From a checkpoint of a small transformer trained on Wikipedia.
Training: a variant of Adam for these matrices, 405M tokens, 6179 steps.
MLP neurons of a small language model. Each row is named by its layer, matrix (gate and up: input weights) and neuron, and shows model dimensions 256-383. Each number is 128 + 24 x the weight over its row's rms, rounded and kept within 0 to 255. Numbers have three digits each. A neuron's up and down rows have the sign that makes its largest values positive.
A block is one neuron, or neurons of one layer that tend to fire together. Before each block is what it responds to, as a language model described it from the Wikipedia text at the highest values.

Final pieces of past-participle or event verbs after "was", a subject, or a verb stem, often followed by in, by or on, e.g. manufact-ured, ere-cted, published.
L2.gate27:136144152145120095149119093131151138144122177124155160138135102142150111168173136140130154157162164128175111103095100152111093155171157108131104102143117151107114120120134159106152122097179124111119123152124156130163126144160101134146054135112135151125152146118128133106102156145112131112162141155132075132119092142121148107189083139122154120113109098136139151126164151153124167061114
L2.up27:111083137090097137083103116115135114112121125163176121121096156169132138100138129164121124093151112079128122113096102143189104156125160116098151088125072098142174101116117137171152126133093121116096106162084123107134155088136153111128146129127174110150131169138078125076124157097107095153099142140147150131177138095136136105143130158116176120104162087104159075120127195142141096146133
L2.gate137:159131134142117141151072157096120140162110181135156126169176128122112089151154132126075114127123097155125119106143144131120123153144149121120051101122180119111143142165137120153118162119130159149173134119161108119119104150152056131098124110155164112118119063166124101105117137139116097106165109100180112132122126100131145142149085153142130192124166137106115159122116155152144142115128
L2.up137:096107100129130124148099096116135179125137134124139170102150121134088148132126101184106108141151172135126138107129110125131138113137148155097103149105103111120158058115127189120124116133155138134091191137150124149110147133116134122128104111138106083126136101139176108125156138155122103117157126160122073082154124123129154136133111145110158153109161150136141129095161163152134128124143
L2.gate165:112156118112104144152143122166151117139109146129140133110117151132074098139143144124122173161099137098139102109160127175080102137105157138123135091133137119146130141168161092121114167137123127105078123121081076143139143183162087123138145136103143110124136122137055092095109139141149119134147103139157118180170131165168120065119103125098131144124129176096135148083103153140113135093149
L2.up165:099105133149129091155119146101132155147120163113113138139126068099114117183088129185126128091154150108133153111143125139115156167154120114104089151139107144122155100137108131132105146176115104105117152119136107119113134117135147132166099133114092142142142164127109150093148158107189117132177142125117135110100182196131115104167101196154178105144130126150103154128148088110137108132138
L2.gate216:117130113153099143137126110136129166145113125143168143148119117156135162143152175167141083135143138136128129126131129136145168106162117104136115091116154117156115117153139119094055161101135174191174135126172118133110133151175098114147143114100164148101147131081158131094087166166132140108094146105094095116155135110139152124164115165116100110133116153183121144088145126155126149131136
L2.up216:126159151138164137115096128121131150112109124126144152139187131157128150141193112145141120148113096105129147099114089144100107131161138097106148114114124125120133182134164147133155147101146173117119136140105114119172139072151114171115143155103132115123138142123181152089100114109138114133121098158090115106139146096159143122152110137163111153101098093106175129105123143162132107127090
L2.gate307:115095152156096151122153088109165118144127177153137121151135166123122082125115137147104124130149154140208113167128102158128087155110140118086116112129096121141125147122098140115152118128176092151124192131106118162164112153152133121133095117134141134141112176185158125129120115109116142168139100160161098101135170126163142083141151149132118168118134143142127124106164080145150123106137
L2.up307:086140136121173110148106141107131106138107143131092155109122125098148157174158133123073174169091132083145139147122142133098116099164143161111114178128132091164103127158097061189120137129135158174136132134120130162184131154136121086114133152116081121074120116112109122133109124144143182158095137107146119110111119085164116079131104154111123142116148102134069114166126133153140131160131
L2.gate412:125130138168121118137149157126130122155053150141145093108162096148130136178140160174109127110122126148142098116109107146090116170166083157125110136121131195116112130113129106151072122147143108118123157169127100084093122175109067126137117156138151141161132131141129096141158150155102133083156136103088171084173117135140100080152135139087150074164140114142118107141143101123120140123086
L2.up412:124127147160136157169130096106126132140084134100126109115146126159137116146143155151164093137133113124135146116092091138132137131141119176090114166157143170103126132138082120125074127115152102144104169139123137081122077136131103130127096130198194132152178121141159074165153153149159158093126117123105180125136149156103132067132118147142111104177166123136175135186163129090102145087098
L2.gate632:132125105118087153157115123088165171127065157154169138146123118130091044099175143157107136129101112121149153114099110131128112191151158133114126126126073166136093136149133114155150116153144120148108131149166137097143131137123156157110172117163139141164124172112159129105142127086156132110139114172128136072089127109135140125153164115100133139123121143134156146101161165086137146120129
L2.up632:143103122133123133127098146102172116115111148147127146153171102133073093084133145099130084154133134077122109122139101177119121131108141093088156089159106110105139146135105131153101149107160177153079121139151176148104140126120118146097145175120136143149190132127107122153119185086114123124128137146143144112081161145118088127134115141094119119152122102170151104121135129101174120109096
L2.gate667:112179157144115127134097176142110100128116189152113107117137138113140145120144125143137178138086128083096112115103110117113130159125090124112140134069155142131087176132124140155139166150150095177125163151114113119093145096113147090159105135149108134113104173094130113115076113090156117099167139143125123118152153122135129147130087166119139094097127109101144139142131144135164115150129
L2.up667:119141140150081151123118164126125116131125162148132094146161132134110124125114117140165121149122110095119117106146119133150107113166172112099166154088143123125077125128159135138154138121140119154092134100126139107119110120077095123107129177105162130133114157129134128160107137095173157119148148162102142126149165160142126113153149143176147095128120099124152108144119135138177102143130

First subword piece of a word broken into fragments, especially names and surnames beginning with Per (Perry, Perkins, Perugia), plus inner pieces like ra, er.
L4.gate43:116121137120159129106127147091157116087150171128113125116100152098185105100143116142105186102120119104131138086155130105116125149070136103139173134122131145174112140150108131176086091177070102126119119121129106138167139092131145126134151182178134130114089128102151118149102125097129116125099180086113131136145095133143098148139143129116115149161082155143113159123157129113168107178162
L4.up43:143116084112117074144164097108128158097132125150108080127112125161131103154121116118145085119106123127099140147133105134131104164143116162135159142130127116134072181114191102145154134106130124183130102171114151132159163133148106075105119135159115086126158070105146189136091132091131130135123145111140123120131121121147106145133150111157090141093118143140089116133148116109141132090136
L4.gate81:121128134113121149123151135129109160130090122094117086140118123135105130117126117124100103145122096135094061113137163108148121077096106160132158097129092185146105102122112138103119132128154131126190134124137107121124125146142141144182141097169162118166184148159100108093138151138090074096118144152132160099125126138094112097128114143157092144103088145095120138112155097122095131106159
L4.up81:146133130127130137130114138180106163133130127120132129165143152166130129144116123170103155153171109085096097111128101127154127132098123074129115138152111163128138151137099131119112103156137129112169136109153136113039104141111144105115137130121132130119137136114109159132114086126121174142135166124082142130104121076133089131167108119152135131109160144134163095170121074085103131182135
L4.gate190:143116192124104109113125141148120130133140137135158112110118112150108144142144157117094186155147141097155109105083131125133147124133194112122134132114135156156138148101150143101164158131131125138146125102168129170094164130130061132149153122137119164130146141159152136084115101117103112167113152117158112136125128106111111110092150092096095141149132129133143119103133146127097120105152
L4.up190:150121130099111141142123123166131142102139148174157120101153095155137092120129117108139142155135115065129133123154111139112145193122127136129152144122128156128099117138135137100098147118122150147145110093126098112138117076120128182149144136079137160146135109161164129069122122137111073163099144132151162105119114103095146103147148157113071160134136182113136121106115154142115141088129
L4.gate255:124147138133155099138102143067125135129117192132134107111070132114158154134137129144116123073137166152096134128134120128180157134111129108086153160138130141170161148171098098151123122130124112136177084130149132165100136123173115149160152078093148089139128156112117099105162137125093120148158117115165116121169098124131144109100157135119167176116113139087104113125086121112139165148186
L4.up255:130154114166152119130138129164111098125129113178110137114154127081142121101124119095105119127117117155136128160114123125149153114151075116128085125173115133141155129147106133123125178122149121073119113152134142127108120086162094158140125117169126146130129090130145092126130101151097174115063135089133171168114116108143140112143146122160122144125104130108100150169131148148128140101123
L4.gate297:131108121161140128080111122117116125163118130140152139130162143138129130179139108111144174079124113124131128136128152123109145062164142113117101105105112098103112129086097123154137100114124120132126168170133111129091106156138083130166120113088138142150060146143158158105133150139104109127142156143143130138106147114149117126139107096095091124107094138104140127139165129180116187160160
L4.up297:150129102158131173139145103154148134117142134103153139118125133128143131160078099107136158111156126083138178147097136125135147144159102153108130108130148163097133128109102115088090094086185124164148119128143095159123108109141141122122155113089150089148096111139175119162105131175110113113123095140138091137146134118114115127101079151142116131088109115141114141114131098156129129128161
L4.gate349:137179108145119118126121120135100172086134133113151115117144072123087117130142097160130126136138110124111130078126138173124170119098121093143098149145117108122083208132134131108112124094145128155136119132089102102103094159098145121098107140165140138137133187113109124142142106113157118111132134151105151143115141153123136122104112126127162145117169134145144167135127118154131148095148
L4.up349:129135088106147109077137140102122103132127110145137135152121148121130118155112150123137156136123196109087097154157080122117173118133140102182106149120096107129096146169138130121147131169130089124100164091109129156113179092123153120092126167144128160131129152156117174138126121134100096145120128149095144140128111116111115129108139116128187123128116181125127135152127148127149172139143
L4.gate359:145104140100108167127126107107135131126124111158166079096136146130136111122132154116130150098127103090089140099110159141151142107144131134132104132131138086159110159111112116131120124142102116140181145133099109104130179096158131140137175122186160135201134086116143153123112118106110154167110143135131108135137093157158114149117135113154134146111130142114088136098137114098166122122151
L4.up359:152144142112125163137142138143109125137183123131155070146145110086157117156107117104146116126163142101093111156114132144126130094163151148098165104149120128132116143167141140116111105140105082177107185119099119115130144072126140135152108110139128119169122111143136168149128104143088130118110150131137139133116140146148122141119100146112085107115157173159130126117120120114110138155102
L4.gate703:138136083073159092128118097136145172090117158159119081136137134131116111188116138118104146104090093098147118138108117125097153126129071102119143126128114157144118149133129114153109156158155125146105110110084121107109132131119151142170117109143148129148093122121128071128136153125159065112138139127112080127124120158160087183090130155121122124152144109108115123111099147166117144135140
L4.up703:125153129158101125108118109126117146129132164148136129116111124089114128106121138073099096104153093139134112097133162168161100100093167137159099096122138119144100130153087137101126150081074101125072065104137128125057125098142115139133127132095169127137084128137191149126133157159129089141100090155134121107131138135134156104110099096124145164136148125133131143104122159149133132159131

Final word piece that completes a transitive verb split into parts, just before its object, e.g. encoura-ge, loc-ate, cont-ain(ed), enab-les, plus whole verbs like includes or provide.
L5.gate616:163119176162167120146119132109170128113126190122174119090122160141155109105090140122099117125122153134137172121111153150150135142122102122136097117096123126141138129136086130150166151138126131145108123153133119155153087117167057160145119172161122114144153139138120146087093155129113098130141110163147138120092091158153178125119102130104152147112108131112139121093134121166120140113141
L5.up616:149144132148143122114129107126154117148151185114106143126166137119118073140172080128124143102169140110114183142140118165159130125162122161093117092121140160114119136108140132108138116149148136150138149162156156140168106105145108114081129161135132109155128127134126154122093160143139105174132135179160140130147123125128132110114174146138098123135124145071142142172113116145099096089141

Past participles or adverbs right after forms of be (was, were, is, has been), as in were made, has been added, is likely.
L4.gate5:127129146132138138096137138153103155121126147122127118155140105134149130121137157165106117142142142181132135151132113163178129160092150175142083116125116147123151116058129139124164143169085183138112130131089105130159093115134150164156150142146151115108096166105162116126150144112163122122142150160151143143135137151118153081147105120125150153124097134148108120106156128142111123165097
L4.up5:151102097099100111128150179121121104129139122134141069147109113139136131137123096161115125114130128144110141159129094152149197144108190165114106144129105119115109143131126139116114130141080139108121167077084129102113174142131109114136145132139111114151168112121136169142173116168118139116184121154145156102140115134145111106130146130106136156126135131128121132114133150152099184116127
L4.gate54:113084120158126116111115146131140143141114136140131129088133095076107114113199076162133121107098151134087123132137162117134140133126103113150101085134142129129157145107142142117168140172134126135117132131118117135109124150115116126094104111140151175138118111138137090158087118111118068126162147097101124122111098097108158160185110115122121091104121182113138117120151130130049147156096
L4.up54:103091104078142106148118122157176091124103097121153140121083133135123128129097149131114107127133144134117126102112106141120130096138089130115104113135151123147131119133137111099140130171146129114107140118145148143117115121111136147104139112173158156145106164156136164161127098112137109147090146099135162078148122135100122154152116126143094117133161105160155073140121087096102125130116
L4.gate140:174143142153081112100108147147136161143109118131135108151138103100116101145154126184099094078134119134125133133103111128168144140104127100130103122092120129108126134094114122181140126114135160142104140147167126130168096169147149114136133152144140146186091162116137142141118122096116141106156194138121092072124143128110104134148131152126132137120137116145143117156136151124129140157123
L4.up140:176105150165127135086138114109117108144176117113110093154143151116145136134082091139102125116090114141163099137124103178170139126115141124092142110170094159145133147118134156089123113116162116153106127121105126136053145104111138152142074100166135182089113085182178124125166146132168126128105168138144130108173138145129148144200105165135150120089130133118133148102165097130100107109132
L4.gate264:097109157121164131107104148109107136113154169141164106127131143061135139161159127164131158135133128146148147133150154106105159153141120136126104108094132110117118153140130091180135142163147129120116114123097127099118115123140131114186165140092093129114134135143139106119156105160134130142203093146113155138126077147115096116144086116114128172123187130113113109085112136153141176143113
L4.up264:172119131156128138119156134126081131099113098127109120142159148132079074125109109158171109138138108077139115117163123138139052121122117136135102146106116104135105158151113130134149124154071166143146117124118140151164132163127121148135116158125128165121155137139124115121136144143078102130145109139103115116129145151131111155103091143150162115102118100074117128148122136137168074128145
L4.gate340:092123160118124070124150150157130121109113137104111124115109172164147134165165077109106084099121158133119126124124105115170127116120098132116109158118121128119133131094117110118102148146103133108103208085133136153095131145151104134116163111126160096153115148143122091100154154107123117149148173134120152134134089117084097128132137070140092140141091143165111138150151127148132133106103
L4.up340:118122104147123146140117156112126131138098122111149121139156123141097080121143138090124118098161119144179116099126137111143114140125121108136077124087125133133095176103131147141158120142059175118147123138165152152190142085112101157080115125144113160165146109114115097157159130127086171129134129123147102127094112137151151147148125107129147106076142128116132100099156110134070147133172
L4.gate446:145140141192114148130109117072136131114091171116169166130102131143126128143127164112141103154159122076108164095147122130133119146083068136132115148131099125122108150118133126111131129113133146101098128149151105130160099134140112136160135168083153173158142152091098125134109106177128108144156127135089132104126165082088096156142110128106199126127148124133105103153148167172154147114113
L4.up446:093138161138145181114088118124122119111094157176134105128146147097130136114156139122132137099117169065152150132138114150148149108135107130119114161128141126129115143087100122143197114140140120107079166117108135163127126128105087099081164122137129145106162137094118079162157114126151160145154118130197134155145135127168101126084119124118135108116124129149117145146111125129125132145152
L4.gate635:161125113125133122079112161178159124156124166124179150148176104104136140125116102132118121159106132105118118120093115112132171122074128124171140135111127143137145139145111156135144137127139099127102121137121089123135105148127131134173120148190139125105121124136130080124147105133157098135151096140149102102140086152135171145132093086128158146115117161112147120134101132135157114108109
L4.up635:112117138103145113114149105146140146106093090135182121105194134129124140134105108068115107128114138086136133113094127152103125161124142156140157108101120129143161135125116133095106164103113154091159117129116067146126106101157105120121130138124143126128138125116150121125125111104123097168116109167194144124181126116153113147107085131054127148149135129132181052158110061149127097135057
L4.gate674:108136136085117127108111155083111118178143141146137112126161119172069107136155132152130145128151106117117154138129097141134093131116129122153146117146091101100157153089111131137139126089133072140130113091148130145119100095105124127123113100105094130164138121149130074127136127160126124115154156124106112147123143121129113143152135078129157132111137151121092154122124136183125104176169
L4.up674:172185147099127118072144140159100117149134096130156112148121145121131149137126095124095138127095149129153139141106116145081140143118129142133144124104103113140103084101148113128135092152147116138081126106102157086068151134148078169114114159111160122177131146085158135101140135162121157136128137122156106089110153141111129128077100168125152145144146114174140092138111135138137138134165

First subword piece of a multi-token word, mostly proper names and places in tables and lists, such as Ber(wick), Cro(okes), Br(ando), Bar(celona).
L2.gate162:102113129133178091102180086132132132097146121100148116126124150105145090152107145132145155148143136095132153148079115106114106106155118136129121103120161123173135126172112147170091103109162131198119140094101108106111087134114130139130121126129124115136092156117136094149098109118148087129099129123135108120133120157152160098119103094083132105098151172126138132121131181163140147093160
L2.up162:118120134109135138141178141152123114066127118127144074115121171163099159146119141160166157130138149113101115158150146117149125126092075135142164081174136123174128105154124053169133171122158143126103096118125122104144120090140102148138124126174142099135125134106145108158108101150130106123112129093174146179135105131124179162143121091139129145096192126131155110087123120149142161145150
L2.gate197:120140142115116108158108124083119114106123132191153125097112128090120129136176142176155135149126134141108160141116133117173109136174115109141112161165186129109123158123121106119105131136161133163152120142093135110121119113162068118128081133177106122115170100105122096168099128131132128122146119137104134106098102160147069100137129120116128113133151082148113111116156140145154118107176
L2.up197:127157106145134119121120169085143132133130136123104112119114124141134134187154151149135104153134134161137134154101127127149154156141180146130135146165127145139114096136112157166116124165134093124124078140099131122129165128113121117160135142121133175129126183145134072174164125135158077092110094101125110163112137140119081134146109088119138111132146126143105148125122110135112165124106
L2.gate267:163114139146140145112127163128131124091135104135126112131144098141162155128134151139073097126102169123127162128114143071142108135122082083142131124131129085129146148157101124157132141121163140132167103141146093144150117129123123141146124109113134107165116114117131096070106122119134155150146148118147091154141096087100126158119143107140122134089162088125136184142101141117106098108135
L2.up267:135101119156138128127144134146124106142054097071147117110149134134151126152128097110109128090133159144186112139038123170114109120093147140118157163179137138114154137140152135155118123149171138173096148093125130152112105097148147098119117102101096157181157153131136111102117097144154075127138139152112061103138126140137117092088119136102157162115129164126114154114085118091152111095140
L2.gate292:134147087110127131139093159113103089117112135141111113128124099095129111140137118118088156132119147145139107136112140117116125109110071120151108144122136119084150165121146104108118129078151125170167152130132125132155108129123086131128078104117139125114149168102089115136174133124135122160117138146115079103143106127152149131130084099116144116113104142112133123096117117108144068122134
L2.up292:116169112163105148149175138155163102115136131097112148110156143133149103109137118153088123122155145151127120065135112130111139105110119145086105153138075103148103113089104132142134112129174156123074125114130126185078134135103127164138149093136107151174171134158097098144128151139149133123180163131107124121108137119141075081112131155116147145128101174128150130137131123152126146130095
L2.gate398:140130156097183153107092151103112170100113148147145126114109105087104084105122128159099132119143121146100133080082131135124128152104156161119139126155138185136145126118139119130090106151137163161114114146151135181113120101173100109153100109128134100149142160117124132154116124145127106161098120116151133134152154105145117163148116127143137110155161114133177174175129160141065146126133
L2.up398:141140099083111137164135143163129134135109147117120100119142143149150132147126119114109183159094133130127143122103132117123103130116141123151147125108142080156164141165108093108126085143146146170118145105120111111114156119128093101120120127116112122097118058148160084145135144111141122140109118101140106126143142123157129159166142129121155144112151125131113140126119120069122120089126
L2.gate569:096102088127138097101133088124147139126101150133123125108149124081110129122155136097128181107136109131110145112067134115147112128123169126137139121130136097114132149107076096110109137120147099127112097127124121120111121144121133136116138112114084101132072140132140108163115172121119133140124136103080079105157138120123177127181116128072120082139133175162122124140121141124172156153101
L2.up569:127180150140138098084099124135120104134175118112126123062148132107072129123178129117143145154086134102127123137114137115133099150096139153112132170118132126140131134105163113134143124104154097109133130187128135116161081114150095120137149121104111075113121126150164107184107111119116125131130132121154134166150090133128184150136115143145112127161084159116097103163079154104137144165103
L2.gate573:130136127122137109122128138169137151114112135131144150091157150116123177151174134119079159102139112139168138080125095126171140089149116106136146130121094137142112139142101095175118107123120087126151104134155129130132152152130140129153145090085136097103107094126115098102113104157129118083126107098116101142128113124165158172105123111085141122100152173108132136128095132129112159135122
L2.up573:091099131115105109111157112120135111083145096119145126110149109109156151141160129092121157096112162120156136092121114130150099097111106107170155104167112082094142120176095124144127098066159077118103095121114125166073132110129120171164137120123114104128128145158133091118096130179147127103131128110107106162128132114156151161073118102139126122113146168128106155132099168135117134154133
L2.gate750:140153089103122111133131138131146097144153140139119150141122122112123156138128143106090167128114136111125095097099135167111118088186130104165100140105127128146128162136107178109158115140144134152135144156094123170145127163124133195090100130113121124141117083094147099121107100093155149156105133135156097102169145132177104138145140150142151102117120110106108162097082094115108148141129
L2.up750:102124122148160111069138120169176134082123130123120145152150116113114142158104127104123144107165119109119140081142130161082148100109104112162127110100092081109117105132090133131150121123147131120153102141130181130125118110147129130148143139092145137128103111160139155110132067127132154152122128087102129153122155119152097178126156147121143170112090099095127176111106103153140119114104

Past participle endings of passive verbs after was/were/is/been, as in re-released, ported, damaged, found, followed by in, by or to.
L5.gate45:131137146134116080139101123177158138116112161165112097132103131068136132157107106154135159132099149132174132098119123139125142129134116126140129074149101089119177112134092113140121123101123139112122106111125089131133150162109110128161083141143094118147089127107120139119127114155152115154137123137114126142172153095101105139165066149092150168116145138167146137113117117144137145115112
L5.up45:120118083110130133129063111131113140134031175071115122121111142107142096112148136114147150120115156131109103113171157136163095145126138096134137151131148108169145133107089136137099115104123117100102141144103122139105155104131113154098153088116147144194101147093091085143140106172145075136099146146137111108108127151100179141094116147123173112132108167145120174088135121104125151113127

Second sub-word token finishing a word begun by a short consonant-onset fragment, like st-ole, sh-are, st-ating, cont-ain, with occasional standalone On or In.
L4.gate70:127122134125146069126059101148123103120092112132102128101135143105152092128084102146075095105149101143125138138157134112115132107093134129114109148126059130116151137119137134134171150156107122088127134112142105159096105136156104147166135138154117116144143114119097117177101136110075151110146144105131140154128149086146107151103137151159139139108086135144144151088144094163154147142109
L4.up70:123162134131125125107107122145167177116130128165125140123153143142126149129153119121130130087125105090113148110148109116079112110081115101114136137157120132136091144136145106133084107142102131172124117082119147190111098124098158132106073121136065091123144091128134137123093119154123135057195118171106120081097171114193161111107113153139110136121130129142154108116115117118136143125147
L4.gate85:126150130127146116116119108182122149151151155140108123149139109142119114123148130122112171126109158138123135105081109128113113092126116109136139135084136173101163111109155120140152135127112122113123121129139115124114119109133086132142122138116095123160123138137150145101121156141130154116142157175135142132123090127159105158139162106111152117111106152142182152109170155144113126126163
L4.up85:130135118139137118118159079130109130161135121105137112154139112133140114126096164097152152141123159103118180146093143127133098104109116148093172125123190158124167123095129180132107139088125097135119167127161130141104116111128155134128120080130148133150142154161155124106105167165166162116149170105145129090126138116100148172117141106149152116136109086175175164122134119145127107134168
L4.gate334:143157117128149149131129138162148145087107170147124141108114103140135117188103157152125141099107140121134154154098130165128155147129107102118101141093122146117156139124119147126171183125125166123120079131119098124137100125122125139146137155139115126159146094123131109127094130139126169115114153126120132144091147102144105149140131126150098120097081143159116164144139123161146149158123
L4.up334:117126092132168130118138132124096091132165130114092100136143144152146108094153126126106135124109135082109148157133146098111104138169092140155129137092100139119162111115096106101163086132148110133116140106141158165121141145130120113124111100138130106118136092122123113144146149134101167115120137156135119130133170137086142131128112106079129149134062125101104151092135151159152118165168
L4.gate378:138127108164110136159138164101115108112134174132145112122123152109136089116152150157148128138157104153115158089098142128134176139106136138172099126091104098114138157080127148139150138154132139087168121144132103134131109146185114162117140127133140135126087122127134137102135163164110131129171144119144132123112132113121131122137147085105113110084134148095122135164134113112137130147190
L4.up378:119124177107134129141161126154170139123121126109166138156112109156132128104160128136130122140114141155112097146118128116170120121131071157095145076133143137136129129133118133112104092126128077082097125085179134151130077100156134115107100112182131119143144115123130119104131132113108151122087160097130125106108112138189100146156126173114095089148119100098126094101147135173111113116103
L4.gate385:182124073113074098127157128108118101139103170167131156148098112147163101141145138126147134136107179139161139095116127102053101101144110136157163123171151124139130110131110122115121155160152108151131121122132151131146129124143126137139154118114097152143068145173126117113149154132114147125140121137122138080119140138150132168143139091104170169133163165124098114151114133129140114105138
L4.up385:089170123128118136102096112157108119130113151119143121139152118089130100146125165089108138078139089189153149137187100106141131151067119164141168145173131120126111156131130115112112107109147108092091123145140140169116138126121114097110104110109147142118111146167128149095158123146139150151120160107110112099161106149180112129065116128101125113157137098134094110170138092180122115095115
L4.gate458:099176145149139087122117119085112159117132127134138146105150155172113164123128096136127159142133115114126085132125140135155136174163164141114109076121133166111127139109107121109116162135136080141096145149087134152107130114138151169145122107108140135132116136082175115136096098106171103127133155146128078073127091136109081126121112076138150156099106107104145135086143210134133122106133
L4.up458:126128136145117119130129126154140130124125168134177145171182134118141110120084098098132136150164143120122110127119150150114121100164099092088097133138154104113152138165147111115137084112130151150159089086085094089117126124122134120106141149105101131145132146091048136125080123104097124130163142147124119145090144104107149112147133130108149132165140137157154133100123136149175089111104
L4.gate469:165094135123145144130119126130128140123131121150097165140114133098189142122147150130127138172083129169120100144102119145142111138088114167139118131113123159151176111106112098146100139123134140153095096098089106116083121150140116142122123120117091115117110115132162166142151147138145118086173138151141157128116094150088117129172148116072138141116121151131137183136131171128117144108171
L4.up469:141088133161179124110127174146121124126152122108117135082099139118154145149165094116120107124109139120112126116090135154116094118109144157092129151115132166166170116163126125115123133177116116157108157098133108102150113136140108113151147171140150150119166066116134153136081140132124189163134150167126182076145086136158147128165119152139128132119110133138123133193084132104113093145080
L4.gate575:158086138091091152073095099104147117133154151135099120135136146096117131137142134114129176109134121132138133129107181095106158142123099142112130174158081153147130135147146100117135116119083147122097173132115099158109155127184116114119126103126129142132092134094149164098103094099102095099131122147127163152117130151147138152092095116086118144129149159135147141085165113125132143127123
L4.up575:144120154136101128089069120139135137118117090129075143159159111061139105113156140131142145119150112161097095112112087141133113109129108126138123154127140102157127074123130105107162095148115118115147114133096102108120190127171163124094117130116104153151135128117150093096151143141086100164138152137153122143103098140157132138150145157140118134151104135124135122142108066164149149126186

The second piece of a word split after a short one- or two-letter start such as st, t, St, B, cl, e.g. st|one, St|ate, t|all.
L2.gate29:168128129130136140126124133160110101131114137126121144155129132146092122082123100132142121146102116143120137116092141120122124116159108108141124092122145145096159137119127093095092145126113176166119104157121110110092098138131107137084112157130114147118125141152154107130118094118121074149101128196124118123157073096140122104078122154098104130121085135109094123121073122139119097132146
L2.up29:124128137180123117113124133121099153156126178085183159142138099143117155152146096120119120149117114139139131104066129092110186126148084153163112160154114127130141131114150145100139137127140139137128109102150128125108103151108148113145080127144139151127122159161092131120128128120162132109125165146147133105172143106152143108151153131133123128148110127110113130121124104178139137155135
L2.gate238:153142144140130110124134127092164155094154098180140187104111161132131160141154121137121144140093152157131146146115077119102114127173138086127114131090108146133138151143115103143131118135112126115149129140171157135104136122127134135103107150113118089137156092114091091109095139155162151128121149137104099124153095085137083135109128130114150109167132154159121163122142128126127110100077
L2.up238:129176119113140098111100120081166155151140107184150165124139111170145142161109148094101156094105131148112149102131107111156114114131133144162130122102135123119110165131154091158148128126117122162152130104107121079121135141135124119124071125123046163133141120109108096066143109107151156138113154093133137128152119118130115104095136136082158102137131154154139144079126127155156138138123
L2.gate311:173115108117103113118155095143136139157145138079135150154137105093148129130169125137113156109107142154133177123151141104142135117132124126167121139128094169164164138124091143139117105104114124120142156127172093097100131126176091154101097107109112117099115146122118152107128108138140110097129123113109110135097133156115105124119127089116150133147138175097119172158118150133113135174144
L2.up311:158126123155145174144165133122152111150139134101087123122171119147127132143165103144104119115113118143125127125165057140162104117126105118158107129159145162138137182159102149161124128107117153138150149121143158096136101144111139132160082082094186097142148136131094134109111126145113127120168171152146151164102117142111128138134145116177142118123126096167080112127159137158116146112108
L2.gate394:160101111148145123134085128141136140107110141106136094110143125156113136108144108102076091110094096107092150137110122108135155126104121135171115085091108134125110119112154105116161128104140140127113083136164128140104132147129134153123171127141132104159123148126139113095106107116125131129128159168137141134070137127132134101091117135144125081071128133070124111131107145162119169131140
L2.up394:153155108112149161145121144166155097078104120115141110089143091140116108113138128139071121050128112096119129095097153122115128138100154105136133103126115079125105060147123093132140123133124149151151120112153091157131131119084099083148140127125149147107165115113143103125120160119130117127096166165111133124117122118121109122174088159119143088075078148143115102110102131116138114128152
L2.gate440:129141157167171093162101140141132124115106151142138116132095105126102148165122142133096166139115146116093135133130154135137123144139110087159108107106091129074161156166177127147128107120150090079076105186131156121121110162137092135138131148164144092127107100071147119091097126131117138144168117140102128129116108137141093126146134111133161109110081165174121109143092122082085163135113
L2.up440:098134180185117134089145108174116113123135112094148136103137119121133103106144108125123099138130153122091102142151126162153145137169142087139142128143168121135089091136103178101124109093177162070126099121113154145149110103142135134114111137134136094087181112121146123125100185172129135130137119130148166128110161173144120060160118126172120135128117141137144123121116152094151108097128
L2.gate491:112116139182118152104116125121175142103121157166175152122141095148125124159155111100149174134080170088115112098088142137111105143132124117121182102065159128119130115133175101150113090129160157149118121130155141137146106182149108124141125190131120112131105126120091092139083112086178147135124160089130077127124160127135132140133070163154144085126115159114193151158125096094125136125106
L2.up491:133125111146124088134140148105117128183142124138099143113117144133110153146124102130175149159094120128144114160130177140092163105127155186115119111123146125132136105140147106135121111153131139123121144092170135147118124156151084083116081130157111142112148110123111143153045134105132133129153101101160127107128137111170162133121108130112105142155102158128129106065121131135145143156133
L2.gate682:132133125130137133115131128150143163116127143146144150177117085096176123129147110129101163113098142138116140111127118123153106146156107162135135102136117162137150138155120136120120157135122179117146097118161123111167136170199116130117119065165145104133139150106109099086101147111120179138144094126141118125106120091130093111179125130136143099153110157107120102138146154143134130160145
L2.up682:159130146156126165129150126148132084079175122147073132168112143124152129123124125065118137118139122148110103098162112156125115141099158138125108109090116109100152146124111175132130147095098170123146117084170159114165103148158120135126147159144175121163126117103138104110099130116109147162135133103114138126103093152143112126156129141150102124112131145133135091113151143143151111136080
L2.gate710:158113151134127134140127101165179086157161110145128154142108110152142153156134145135135112110146158092118129086144134103146126124142142118187112099119122147110121139097141153120140151100150112137131142135170118106127113141152111134124151099100179123145141130107125109134110081121130117091134128150174090096108133122142125094149113126144148109134113105174112112081131155116087146196139
L2.up710:125118115125165144058125078184149134154142117123117112136118129106118150108127127134116156091127115122117139151107112167134139119121155149129119115080118175108136119139133128118103115140167159096134164163126127121051093159139118146109111103101136134183164167127142133127120146114143145128104179106129166136152102130130117120063138157160143146124125140132119145115136116141103167147104